python train.py --n_layer=9 --d_model=320 --n_head=10 --n_kv_head=1 --head_dim=32 --d_mlp=1280 --vocab_size=8192 --activation="gelu" --norm="layernorm" --norm_place="pre" --norm_eps=1e-05 --positions="rope" --rope_base=26300.0 --rope_fraction=1.0 --qk_norm=true --attn_scale=0.177 --bias="none" --tie_embeddings=true --parallel_block=true --init="uniform" --init_std_qkv=0.029 --init_std_o=0.0 --init_std_up=0.029 --init_std_down=0.0 --optimizer="muon_variant" --lr=0.00803 --lr_mult_o=1.36 --lr_mult_down=1.5 --lr_head=0.00561 --grad_clip=0.5 --warmup_steps=0 --schedule="wsd" --decay_fraction=0.921 --decay_shape="sqrt" --final_lr_fraction=0.1 --batch_tokens=32768 --seq_len=1024 --doc_mask=false --train_tokens=466200000 --steps=14228 --dataset="wikipedia_en"
MLP neurons of a small language model. Each row is named by its layer, matrix (up: input weights; down: output weights) and neuron, and shows model dimensions 48-111. Each number is 50 + 12 x the weight over its row's rms, rounded and kept within 0 to 99.
After each neuron's rows, "fires on" lists the tokens most often at its 100 highest values on Wikipedia text that the model never trained on.

L2.up659:61 66 68 65 59 52 62 57 63 38 59 85 54 31 64 32 80 52 53 57 37 33 59 51 41 62 72 55 57 43 31 60 24 51 67 73 49 48 32 65 35 49 68 49 70 45 33 64 59 33 34 45 55 36 38 52 52 57 60 59 57 68 54 40
L2.down659:20 57 60 48 44 47 57 44 17 35 48 41 54 50 58 52 38 51 53 45 56 44 70 29 43 60 39 72 65 47 60 49 55 49 56 65 49 39 44 47 48 49 58 47 61 56 42 50 56 46 48 35 48 53 60 47 47 35 38 59 41 52 62 52
fires on: " of", "é", ":", "d", "ive"

L2.up650:43 31 57 57 69 40 46 57 42 63 51 39 49 20 52 60 74 44 52 38 55 69 74 43 56 51 82 56 57 46 41 59 34 54 41 39 66 38 73 50 24 58 50 42 50 63 38 44 53 49 49 62 42 45 50 58 49 58 47 45 42 59 73 39
L2.down650:44 45 58 35 32 51 59 30 38 47 43 46 48 49 60 58 52 69 68 40 49 36 58 51 47 47 29 44 22 44 27 56 71 77 44 38 50 60 26 60 46 57 47 56 50 29 60 56 45 60 54 61 51 42 64 42 49 43 54 62 49 44 27 70
fires on: "n", "er", "na", "l", "r", "e"

L2.up50:43 27 36 56 59 54 52 55 53 60 30 61 63 54 58 52 62 47 47 37 54 51 48 66 49 63 42 54 38 44 45 55 79 69 48 71 49 52 52 50 23 54 35 54 57 32 43 55 68 62 63 55 62 42 35 49 48 54 45 54 69 59 48 31
L2.down50:56 60 46 43 57 60 56 38 49 57 51 37 44 47 47 50 55 54 36 59 44 52 57 39 36 70 53 57 40 60 57 20 39 41 48 55 57 50 31 45 38 51 52 50 54 60 60 39 63 72 33 64 53 55 70 49 56 72 53 46 48 52 56 54
fires on: "s", "p", "gi", "i", "ry", "'"

L2.up559:59 56 52 61 55 57 55 34 71 46 31 41 66 53 42 53 46 41 60 60 58 61 45 70 43 49 53 37 71 47 64 39 48 30 19 39 46 67 44 67 61 71 66 21 57 53 59 58 47 35 64 35 51 62 45 50 66 41 49 53 36 59 38 37
L2.down559:48 54 62 38 47 41 34 63 37 64 40 57 54 40 67 48 50 68 26 53 48 38 45 39 37 39 72 63 20 48 50 50 47 56 51 41 38 43 63 47 35 37 14 74 65 53 67 59 53 47 31 44 47 51 59 56 46 51 50 71 37 38 45 66
fires on: "ve", "ted", "nt", "te", "de", " while"

L5.up706:56 46 58 45 54 36 53 46 47 49 59 52 26 54 37 46 51 45 36 63 68 47 58 42 33 66 68 55 43 46 42 48 48 41 57 52 47 53 31 71 66 37 64 54 49 41 63 49 60 39 82 76 47 53 45 39 48 50 38 60 39 37 44 64
L5.down706:45 52 54 52 46 59 57 36 33 46 47 61 70 46 49 34 58 63 47 24 09 36 55 38 43 52 45 60 66 27 51 51 62 62 46 44 63 63 52 44 35 44 70 47 55 40 28 49 62 59 35 49 44 54 59 62 64 55 63 57 54 66 79 42
fires on: "ed", " with", " after", " that", "led", "on"

L5.up209:44 29 46 56 38 56 61 39 44 45 51 52 42 29 62 47 50 31 38 53 58 65 60 50 45 60 54 40 41 66 63 50 42 56 38 60 58 40 39 49 59 44 46 64 63 71 47 68 44 66 70 49 48 57 51 31 46 38 63 47 45 53 42 36
L5.down209:62 36 66 42 67 40 55 59 61 55 45 53 44 46 36 35 40 58 21 52 28 31 55 50 51 50 44 61 37 59 54 58 65 67 66 56 54 40 64 49 40 67 45 57 48 51 32 75 21 51 66 58 59 56 42 53 77 18 35 36 42 38 47 53
fires on: "ti", "'", "ho", "the", "si"

L2.up463:23 59 68 62 55 49 31 21 33 48 32 62 54 65 63 52 53 51 47 62 57 40 54 55 68 63 47 46 46 49 40 41 63 32 48 58 36 44 49 50 38 46 47 53 63 14 64 41 60 46 42 71 40 43 29 60 48 49 39 66 58 38 39 57
L2.down463:53 64 42 43 51 40 59 31 51 61 66 42 38 41 55 52 40 45 57 49 44 56 61 50 48 44 66 67 61 38 57 65 36 50 36 43 54 43 53 65 66 49 61 53 47 53 57 59 60 75 43 43 59 57 77 48 54 63 40 49 43 60 58 67
fires on: "-", "po", "r", "p", "s", "rea"

L2.up2:46 48 47 60 42 64 63 72 63 48 68 48 82 81 50 54 52 29 34 47 28 38 37 54 28 50 54 52 60 41 36 54 67 60 54 60 22 79 35 36 47 44 55 51 47 58 44 59 34 54 49 57 35 27 61 42 61 28 59 54 52 51 41 28
L2.down2:52 54 51 46 84 28 51 35 46 58 38 54 55 61 50 39 61 32 35 63 51 57 59 49 64 47 37 58 70 53 61 49 65 30 47 33 83 53 55 41 40 61 67 49 70 42 55 64 59 45 33 40 83 59 64 56 41 66 41 68 44 48 40 80
fires on: ".", " |", ";", ":", " ."

L2.up1018:57 46 59 27 52 74 44 68 47 44 56 58 39 48 60 49 41 44 64 37 40 31 40 55 35 65 43 71 57 60 45 50 32 66 64 71 31 49 48 30 53 39 40 58 43 46 72 24 41 55 75 46 55 65 64 71 36 67 66 52 41 32 80 46
L2.down1018:69 46 61 49 60 83 63 33 39 81 30 48 63 49 69 58 70 51 25 48 44 33 33 54 63 47 64 39 68 42 63 52 51 41 38 27 49 48 53 56 31 67 54 43 44 52 57 69 65 25 62 53 40 42 62 46 59 53 55 40 53 59 45 63
fires on: " d", " l", "f", "t", " f", "d"

L2.up1164:30 62 64 40 52 53 57 64 49 47 58 41 46 60 65 50 60 69 47 64 50 53 41 66 27 60 57 40 55 46 32 43 56 41 79 43 61 53 51 49 52 66 56 64 44 62 52 51 51 58 48 57 37 34 45 55 56 45 46 41 50 83 52 44
L2.down1164:63 37 42 46 30 43 51 51 45 63 31 41 63 34 41 44 38 22 64 52 57 69 66 41 59 46 45 61 46 38 43 52 54 58 45 57 43 46 52 28 69 46 45 49 53 36 26 51 62 51 55 27 56 54 65 47 41 47 69 47 48 31 37 58
fires on: "-", "rod", "ed", "ci", "lu"

L2.up1239:68 47 61 46 75 47 51 37 76 40 45 64 56 64 60 43 41 41 63 37 68 43 36 32 57 52 67 43 47 39 45 50 63 28 45 35 33 47 62 53 64 32 40 46 51 46 54 67 39 61 36 37 30 44 64 32 59 32 54 32 47 66 40 36
L2.down1239:65 65 31 61 48 51 53 40 36 56 44 70 49 55 46 51 65 58 37 45 35 34 62 45 43 71 46 57 39 51 37 38 54 67 45 37 38 55 49 44 40 46 52 46 60 24 53 32 53 43 69 46 33 46 38 53 55 53 50 54 49 55 72 67
fires on: "-", "us", "ort", "nt"

L5.up1080:71 39 45 27 51 55 46 65 47 28 45 45 42 40 77 66 45 51 54 38 44 37 35 50 81 47 09 54 43 52 60 56 55 49 52 40 66 50 44 47 39 30 48 41 51 55 64 54 43 78 48 54 67 64 41 60 65 49 53 47 64 28 66 24
L5.down1080:60 76 36 42 59 37 61 39 33 63 40 51 61 48 60 39 53 37 38 29 67 55 50 52 38 39 63 48 45 45 23 18 42 61 43 40 75 76 43 78 76 47 53 44 64 41 56 45 60 35 37 22 68 39 48 50 66 39 33 27 55 57 36 32
fires on: "ig", " J", "t", "d"

L5.up271:52 72 49 41 67 58 57 76 72 48 52 50 60 59 55 30 54 65 64 48 31 44 40 73 64 44 39 41 51 49 49 77 49 32 60 49 47 42 41 34 46 39 60 62 42 44 57 36 48 33 42 36 41 52 28 35 32 43 43 49 31 32 49 32
L5.down271:74 52 51 42 23 54 52 45 50 40 48 52 36 67 52 40 37 34 76 44 46 67 44 48 46 32 58 57 36 58 37 48 38 34 47 46 30 58 41 18 58 55 39 26 32 43 39 34 26 64 47 39 41 40 36 72 60 61 71 67 60 40 56 59
fires on: "-", "  ", "th", "g"

L2.up368:35 61 32 43 34 66 43 47 47 76 51 56 53 48 36 58 43 37 36 50 53 61 42 39 42 58 41 28 46 39 53 50 58 64 40 63 36 42 12 62 37 52 27 51 55 51 39 58 63 36 50 31 64 49 42 33 48 50 53 46 62 55 66 21
L2.down368:65 64 39 49 50 54 75 53 43 50 38 72 54 43 63 47 45 37 61 39 57 23 47 53 39 49 41 57 59 71 56 19 60 47 35 43 52 64 52 66 32 62 47 61 37 61 63 31 51 55 52 58 51 59 59 52 47 39 51 47 52 46 39 54
fires on: "y", "er", "och", "ly", "alo", "a"

L5.up648:59 58 20 51 41 58 52 65 57 47 57 42 49 55 65 86 79 45 46 47 64 28 49 59 72 46 47 32 55 69 65 42 45 58 52 37 51 54 60 66 46 66 48 44 22 47 51 45 25 56 42 40 35 52 63 62 57 46 53 60 48 48 63 25
L5.down648:45 54 55 30 44 47 51 54 37 42 38 58 50 74 63 65 48 50 55 32 72 48 56 66 60 38 62 55 52 56 66 60 61 58 55 79 64 51 47 47 55 33 44 49 46 61 61 31 46 44 24 50 44 14 50 43 50 62 55 56 55 58 65 38
fires on: "ti", " met", " (", "et", "met", "le"

L2.up73:56 30 32 64 72 61 35 43 44 49 32 55 47 51 38 54 59 77 41 45 41 53 57 64 43 47 35 64 53 57 65 62 56 47 51 44 72 67 52 43 52 44 55 53 43 42 61 28 67 16 51 36 50 58 49 57 56 34 38 46 62 46 57 41
L2.down73:46 62 79 54 51 64 52 39 59 77 42 51 35 48 51 70 28 33 51 56 52 41 33 61 46 53 64 46 51 58 77 52 44 63 58 75 58 56 53 79 31 42 49 44 53 39 64 63 55 44 60 47 37 37 71 38 39 30 58 70 64 43 45 60
fires on: "'", "st", "al", "n", "tic"

L2.up702:36 47 53 56 65 34 45 48 40 60 30 60 46 32 56 31 50 36 20 63 39 33 51 43 55 71 40 78 47 49 43 63 51 27 19 69 47 58 29 54 59 47 56 72 50 42 33 63 61 52 64 39 48 47 49 62 70 41 29 23 42 46 38 54
L2.down702:43 49 50 42 64 47 53 27 44 53 58 48 59 51 24 56 65 70 55 47 74 52 45 73 57 50 70 47 43 51 46 42 54 60 64 51 52 40 46 41 63 69 56 58 52 75 47 32 55 46 38 35 40 66 47 40 39 62 51 51 57 61 68 59
fires on: "it", "h", "'", "ose", "ct", "eg"

L5.up294:48 44 59 59 48 50 63 41 50 62 67 78 48 38 55 25 60 65 51 48 64 45 50 67 71 48 60 51 69 56 54 42 54 42 36 75 40 50 57 56 73 27 52 68 63 35 52 56 45 62 66 37 45 50 48 38 61 57 33 43 42 42 65 73
L5.down294:71 24 24 46 40 47 35 65 78 41 45 17 61 34 70 59 35 36 52 54 47 54 57 54 59 61 61 54 53 41 36 64 50 58 63 54 74 65 47 38 46 47 38 67 39 56 44 32 52 57 60 37 52 41 46 42 35 45 43 45 43 26 30 41
fires on: " un", "-", "rod", "rem", " comp", " re"

L2.up618:61 51 42 46 46 31 63 52 27 72 62 63 62 33 54 65 55 44 59 58 50 56 33 45 37 44 49 63 39 37 65 50 57 51 73 34 63 70 46 54 36 69 39 64 59 57 75 32 40 36 40 46 48 29 59 47 39 18 40 43 44 55 56 53
L2.down618:49 52 37 63 42 61 52 72 58 38 56 42 49 46 59 32 40 38 51 38 47 62 50 55 45 39 42 34 55 54 58 55 49 49 36 56 45 45 36 50 61 33 67 44 54 48 47 77 59 44 49 49 55 41 43 47 36 70 56 27 58 55 56 56
fires on: " to", "r", "st", "th", " past"

L2.up479:49 63 28 26 34 33 36 62 71 50 41 56 61 31 51 57 53 52 27 47 50 50 38 52 33 28 60 71 56 55 67 48 24 44 50 38 36 70 51 44 45 49 72 44 36 42 76 66 55 42 70 51 33 58 52 50 44 59 39 66 54 50 48 43
L2.down479:44 45 46 52 69 49 36 38 66 50 64 42 28 57 42 50 50 55 71 49 50 46 46 62 52 70 38 27 40 53 52 58 52 22 43 55 55 31 57 39 61 53 41 54 71 52 29 34 48 63 58 63 47 44 37 47 40 65 46 64 43 30 48 60
fires on: "’", "'", "ia", "le", "ode", "n"

L5.up1068:45 45 49 51 42 53 52 65 32 24 57 40 50 53 27 47 71 67 74 44 56 63 38 40 40 55 53 37 52 67 50 52 24 70 63 52 65 46 42 39 42 20 39 45 37 57 55 50 77 55 52 24 62 36 50 58 50 64 52 59 53 60 51 54
L5.down1068:50 59 51 45 38 57 43 52 58 60 47 73 85 45 50 40 40 48 33 49 51 36 41 52 73 41 63 45 39 43 41 56 42 38 54 53 48 46 73 33 34 48 39 52 68 59 58 36 67 75 61 59 53 38 50 67 26 34 48 62 45 52 59 75
fires on: " d", "d", " D", "–", " 0"

L2.up380:41 64 71 41 46 50 62 61 64 61 54 33 40 68 37 59 31 46 64 70 65 55 55 63 41 56 53 42 48 60 51 47 36 47 62 36 51 55 69 44 57 40 61 70 55 57 26 29 53 71 51 49 38 42 47 59 56 49 44 54 21 50 50 49
L2.down380:52 61 43 44 65 53 30 52 35 47 41 56 58 64 47 43 59 49 61 89 41 37 48 38 54 65 58 51 41 44 51 58 66 60 58 54 33 46 39 52 41 46 60 58 47 38 70 50 42 51 70 37 61 43 36 60 27 67 57 71 39 49 31 49
fires on: " to", "side", "ta", "si", "use", "oda"

L5.up740:62 36 45 58 50 50 47 47 42 32 46 42 37 53 67 55 32 65 41 71 54 75 40 40 46 52 60 79 49 51 18 49 25 47 61 36 41 53 49 59 42 38 49 28 46 45 50 80 29 36 70 59 75 42 59 48 34 50 49 41 43 31 44 59
L5.down740:31 71 39 66 46 35 31 58 34 54 64 68 60 72 43 70 43 35 47 53 55 33 46 59 56 53 60 47 36 35 33 55 57 33 36 60 41 55 61 34 56 34 49 63 26 48 47 23 55 41 65 46 56 59 51 39 40 44 56 63 61 60 68 55
fires on: " as", " was", " a", ":", " began", " first"

L2.up996:50 35 34 64 72 34 55 74 40 49 47 49 66 49 26 53 55 42 55 62 41 61 49 72 41 56 53 56 63 69 52 46 46 54 87 47 65 38 70 49 52 47 42 41 38 58 34 46 84 30 46 39 26 48 34 58 44 55 56 60 64 64 39 37
L2.down996:35 59 65 45 34 61 49 50 37 29 43 38 39 54 53 68 58 50 34 56 53 58 53 47 36 45 46 62 49 32 41 54 45 57 34 50 50 54 28 38 48 67 68 53 69 56 67 62 21 51 54 67 67 52 67 39 38 47 55 42 44 24 67 60
fires on: "n", "'", "l", "r", "\""

L2.up1051:71 52 38 46 50 48 37 69 50 50 34 44 39 60 45 63 56 39 61 50 43 65 45 48 45 64 32 48 66 48 38 67 53 52 37 50 49 39 50 47 44 29 26 37 52 57 60 40 56 49 44 50 72 63 55 32 51 52 56 54 37 39 59 38
L2.down1051:33 46 43 28 56 38 37 58 40 53 51 40 22 24 60 53 53 54 42 57 51 47 48 48 43 40 53 57 65 63 47 55 34 58 42 29 41 51 54 72 68 65 51 66 66 60 56 53 61 31 51 67 38 40 53 61 53 48 62 54 48 34 28 61
fires on: "ig", "e", "t", " anim"

L2.up630:45 54 59 43 63 58 82 49 40 54 46 40 57 57 44 54 72 47 30 44 61 59 65 65 66 50 34 48 46 37 42 41 47 66 53 53 47 58 39 54 66 56 58 39 34 54 59 47 47 54 68 43 55 90 45 43 52 56 62 53 40 53 41 52
L2.down630:45 61 48 54 53 49 38 31 52 57 38 48 44 56 47 51 44 58 43 50 48 36 61 25 53 38 45 59 76 56 31 22 57 48 47 55 47 29 46 37 35 52 49 49 62 63 32 40 45 40 48 54 63 29 44 47 53 46 57 50 40 61 67 61
fires on: ".", " time", " year", " John", " day", " Ann"

L2.up9:50 38 60 55 50 68 64 47 41 61 47 32 22 48 44 45 69 38 43 67 51 57 40 56 58 37 58 52 36 51 36 32 44 38 52 51 59 43 50 64 65 53 66 47 55 57 40 80 51 46 53 52 73 40 53 46 45 48 38 68 30 47 35 44
L2.down9:40 59 44 61 62 29 58 51 36 54 58 41 54 52 59 63 49 56 57 53 43 37 49 64 49 53 63 51 44 49 45 49 66 55 43 58 43 44 60 59 51 65 57 64 20 47 52 60 51 42 49 36 29 60 58 57 44 58 35 39 37 36 56 58
fires on: "ter", "t", "st", "iller", "ite", "y"

L2.up332:33 21 44 60 63 38 45 35 67 24 40 39 59 51 29 67 33 41 55 58 62 57 58 52 48 58 62 37 67 61 58 59 59 66 32 69 51 53 57 51 27 47 42 50 41 54 50 56 64 22 46 45 59 42 25 49 54 35 51 59 56 59 56 44
L2.down332:40 47 54 52 48 46 55 60 45 87 58 41 56 49 58 44 54 39 57 54 52 47 54 54 32 50 52 50 40 60 52 46 45 48 44 53 69 60 54 60 59 39 51 35 43 52 51 40 55 42 74 47 50 49 44 49 59 56 30 49 58 45 49 61
fires on: "=", "eg", " cu", "du"

L5.up1257:42 57 58 64 66 62 61 54 64 30 44 47 54 60 34 46 51 51 54 41 52 62 54 57 68 70 56 57 55 33 53 49 45 38 61 39 55 47 47 27 45 57 35 44 38 49 46 55 47 69 67 39 37 29 58 46 40 64 37 40 40 61 61 42
L5.down1257:60 55 50 24 21 28 50 53 43 51 50 78 53 56 47 37 47 55 66 64 70 43 54 55 55 45 43 57 40 48 41 47 45 66 46 53 55 56 53 00 55 46 33 52 41 44 64 28 48 45 42 58 53 57 60 52 32 69 48 40 43 57 74 62
fires on: "-", "–", " un"

L2.up1209:36 39 47 35 67 65 41 34 64 63 55 77 63 64 53 56 39 47 56 62 39 77 42 67 47 38 60 61 41 55 50 47 59 66 53 50 51 48 51 40 19 55 65 43 48 50 37 45 40 41 50 64 55 39 67 44 53 53 31 42 36 45 21 44
L2.down1209:59 64 38 50 48 70 45 60 42 36 35 50 48 52 41 53 54 30 48 36 74 38 48 42 52 64 56 53 49 72 58 48 18 40 37 50 34 75 34 50 60 41 30 61 55 46 48 53 69 58 33 61 49 59 51 47 40 45 55 58 61 54 68 48
fires on: "n", "y", "ss", "gh", "at", "on"

L2.up284:56 58 43 42 54 58 63 58 35 47 52 49 47 34 57 83 65 36 54 60 69 40 53 41 45 31 58 68 42 28 63 55 36 62 53 64 73 48 50 35 48 61 51 46 67 35 50 52 45 45 34 45 65 54 36 55 44 48 55 45 42 16 51 48
L2.down284:55 34 58 44 51 60 69 64 56 35 40 46 48 57 48 53 27 71 19 34 40 45 44 70 64 78 46 48 46 63 35 59 48 61 38 40 33 58 58 40 52 67 61 63 51 91 49 56 54 48 55 67 66 48 63 42 50 48 50 71 43 51 49 58
fires on: " to", "sh", " |", "st", "B", "on"

L2.up20:61 62 59 31 50 49 42 70 41 60 51 50 44 49 69 37 37 46 21 51 53 57 76 33 39 49 40 48 43 33 51 38 43 55 27 49 50 59 39 60 40 53 46 83 52 47 50 56 85 50 73 41 47 57 55 56 31 45 44 41 25 64 54 25
L2.down20:51 32 29 68 42 38 49 53 67 40 59 71 51 71 45 51 71 48 69 58 48 59 51 58 60 42 45 42 35 62 52 46 56 54 56 50 43 40 75 53 65 47 33 57 67 44 64 39 17 44 27 49 33 45 56 50 55 55 51 60 77 42 68 56
fires on: "y", "ly", "g", "hl", "ny"

L5.up838:29 58 55 68 29 41 59 53 70 15 49 58 50 56 53 31 53 38 47 41 51 57 71 39 54 42 66 64 50 43 48 38 47 51 42 34 51 61 58 28 57 59 59 70 47 42 57 39 28 64 52 51 24 53 51 36 40 45 39 51 59 49 59 35
L5.down838:53 50 54 39 39 48 42 59 55 47 33 53 49 37 54 52 37 48 54 43 53 37 47 48 35 45 52 55 61 40 52 48 56 72 62 45 19 40 56 35 51 50 44 65 43 48 42 47 57 68 57 51 43 42 63 63 36 68 60 55 65 46 51 56
fires on: "-", " Cor", "abe", "—", "augh", "El"

L2.up749:38 32 52 51 60 42 40 57 50 67 43 61 50 70 38 62 58 67 57 49 41 26 37 67 59 35 62 57 35 42 55 37 33 40 65 68 55 69 32 42 45 45 32 50 22 44 51 39 46 73 34 52 39 73 42 40 67 47 64 58 56 42 54 47
L2.down749:54 55 41 52 16 65 70 44 53 58 36 54 36 43 57 65 56 37 41 49 69 43 59 53 59 61 46 54 39 51 31 56 66 55 23 38 63 34 58 52 54 36 48 37 58 56 50 47 30 49 62 71 54 39 50 55 43 33 74 56 64 62 45 51
fires on: "'", "–", " /", "ti", "f", "ome"

L2.up71:58 56 53 68 46 31 56 68 66 56 56 41 66 62 53 56 34 59 45 44 69 57 78 52 46 37 52 34 51 74 84 39 52 50 75 41 60 46 50 47 65 45 48 64 60 36 44 55 44 50 49 61 53 38 49 54 68 44 32 59 66 36 51 44
L2.down71:50 62 42 27 42 45 57 55 37 48 33 51 67 57 37 73 39 55 33 41 72 55 37 38 47 52 62 43 65 64 44 59 31 28 41 45 48 38 62 41 49 41 56 45 46 69 46 35 44 36 69 33 67 60 43 61 49 68 47 38 38 69 40 65
fires on: "s", "ing", " is", " only", " following"

L2.up834:50 54 59 39 47 52 54 36 30 59 57 59 33 73 39 59 45 53 37 80 56 50 59 44 60 74 34 28 24 49 49 50 48 43 57 31 30 45 40 80 33 53 70 57 37 37 61 58 47 39 53 55 45 33 47 62 51 31 36 67 47 41 53 53
L2.down834:44 40 39 71 51 57 35 51 47 41 69 69 51 51 43 56 48 50 48 38 69 57 52 45 61 55 54 67 48 40 49 46 62 59 54 45 58 45 59 54 44 38 33 54 44 54 24 34 62 41 53 43 39 51 68 24 35 62 61 53 65 42 52 47
fires on: ":", "ed", " with", " a", "ated"

L5.up147:32 44 55 48 62 51 43 51 26 55 32 34 48 46 52 60 55 50 67 43 60 27 45 50 56 45 57 59 54 58 32 71 57 63 53 29 31 77 43 54 49 69 30 43 59 59 40 51 53 54 50 51 58 50 24 42 49 54 40 43 39 49 56 58
L5.down147:46 37 43 16 47 58 56 55 53 48 58 39 43 49 45 51 43 59 30 53 52 75 51 32 37 46 47 35 46 52 62 49 65 42 37 52 55 46 38 39 21 61 43 68 60 29 22 61 43 59 43 54 70 39 39 60 44 50 71 45 65 52 50 33
fires on: " co", " 1", "we", "de", "ke", "ö"

L5.up825:65 52 48 65 43 51 55 63 50 44 37 52 78 49 31 24 70 62 60 62 39 56 19 69 64 60 42 51 36 47 41 43 39 45 58 66 68 65 66 56 47 48 49 50 51 65 50 63 26 57 41 59 38 40 51 46 47 42 66 53 53 45 49 44
L5.down825:46 38 59 62 46 50 70 46 56 67 53 76 33 68 50 41 32 57 40 47 67 42 57 36 55 49 33 45 65 49 61 57 70 57 31 50 40 37 38 56 45 52 54 59 61 63 69 62 54 29 48 46 58 69 57 54 60 65 35 35 51 43 32 44
fires on: " |", ";", " first", "|", ")", " 1"

L2.up126:52 43 57 41 54 51 57 38 49 61 32 46 35 42 57 62 44 46 69 43 49 54 50 49 55 52 63 41 53 52 46 64 69 44 44 54 31 51 62 41 48 74 31 35 56 60 86 32 61 71 61 77 52 38 51 30 44 20 61 41 60 46 45 67
L2.down126:64 54 50 66 40 37 50 43 48 53 43 41 34 34 41 51 51 71 43 59 57 57 57 43 63 48 37 51 42 42 58 51 49 51 43 50 77 29 32 36 61 45 56 43 45 41 48 49 70 38 49 34 45 54 41 27 41 37 61 61 46 73 31 57
fires on: ".", "-", "ua", "nd"

L5.up512:54 47 59 44 75 70 62 61 53 52 52 54 41 49 62 52 56 59 60 62 42 41 46 31 38 65 41 54 81 66 51 29 33 44 41 42 47 60 46 50 52 33 57 59 55 75 67 63 35 53 60 40 56 55 38 54 57 59 57 41 31 42 51 58
L5.down512:54 55 55 34 65 36 36 52 55 65 66 59 60 45 47 54 39 50 59 42 60 25 63 57 44 32 49 54 59 55 59 63 54 64 48 64 64 32 42 01 45 56 49 21 45 59 44 70 49 43 53 49 48 39 49 42 42 66 57 36 42 41 64 54
fires on: " ", " M", "\n", " S", "\n ", " "

L2.up19:19 43 51 40 61 55 42 36 42 55 28 40 46 34 56 70 46 28 46 59 51 43 40 64 52 65 74 57 54 50 69 36 71 51 60 41 62 45 34 58 61 52 54 48 42 56 40 36 37 50 66 59 31 53 46 44 68 28 70 51 43 38 53 58
L2.down19:53 46 58 52 48 40 51 59 52 67 63 60 28 32 54 58 69 41 59 47 50 23 49 25 51 58 42 62 32 63 42 48 55 39 34 43 66 37 41 54 60 53 52 39 56 47 60 35 46 50 46 24 45 58 49 58 49 32 48 43 33 42 38 50
fires on: "re", "ti", " of", "'", "ou", "ro"

L5.up447:71 37 31 45 60 36 33 42 46 49 39 53 50 38 60 59 47 46 44 43 38 49 66 78 57 62 41 57 40 67 60 46 45 35 54 37 64 47 51 29 62 55 39 45 34 60 61 51 48 38 54 42 53 65 35 51 57 56 33 88 62 37 64 19
L5.down447:60 46 63 37 27 55 37 41 47 35 77 43 45 76 47 44 60 42 67 26 34 36 55 55 74 57 52 61 54 53 58 50 65 40 40 56 47 70 48 23 60 61 40 53 35 42 36 62 61 45 44 60 57 46 44 53 58 50 52 26 43 47 43 56
fires on: "ti", " (", "-", "si", "ma", "ly"

L2.up390:43 57 39 49 48 45 79 31 36 36 44 54 64 63 35 56 46 55 16 55 51 56 48 52 41 46 45 55 55 45 59 52 63 49 47 51 45 36 41 34 37 39 46 31 52 43 47 70 29 43 31 81 52 33 56 32 44 53 39 30 57 56 61 62
L2.down390:42 36 55 52 48 66 33 49 51 44 24 61 41 44 68 60 49 35 73 32 49 36 62 62 64 31 55 57 37 49 56 56 42 63 45 51 68 60 67 54 53 64 54 57 63 57 41 34 76 48 65 20 66 63 50 31 66 34 54 61 50 52 53 43
fires on: "se", "on", "n", "l"

L2.up836:44 55 56 37 63 41 52 32 51 40 35 52 47 30 38 36 67 63 64 46 50 84 33 46 48 55 78 53 53 23 45 45 47 68 63 65 71 54 59 63 52 50 58 64 80 48 44 72 52 47 42 37 54 37 57 51 53 28 37 56 51 42 28 34
L2.down836:53 30 56 47 55 45 40 32 39 71 47 49 34 66 58 60 29 52 40 68 35 34 68 57 50 61 57 36 37 67 57 52 62 33 45 47 39 46 34 55 49 61 47 58 17 52 48 38 45 55 50 35 62 37 47 40 48 49 42 38 26 51 69 57
fires on: "s", "l", "y", "rd", "t", "g"

L2.up746:73 75 49 59 41 47 37 48 23 47 55 36 53 80 59 60 54 62 40 39 27 39 40 54 66 41 64 68 57 48 66 59 46 43 46 72 36 38 54 60 59 21 58 50 52 61 61 54 51 51 65 49 45 55 57 46 53 46 33 49 64 56 55 51
L2.down746:27 28 47 37 50 56 76 64 66 46 48 59 49 27 43 53 73 45 69 61 36 59 46 32 46 55 27 56 54 43 42 60 36 65 63 39 50 62 41 55 59 44 53 57 62 49 52 28 47 56 48 39 56 45 58 70 42 52 64 59 57 24 41 56
fires on: "h", "nt", "hing", "t", "id", "e"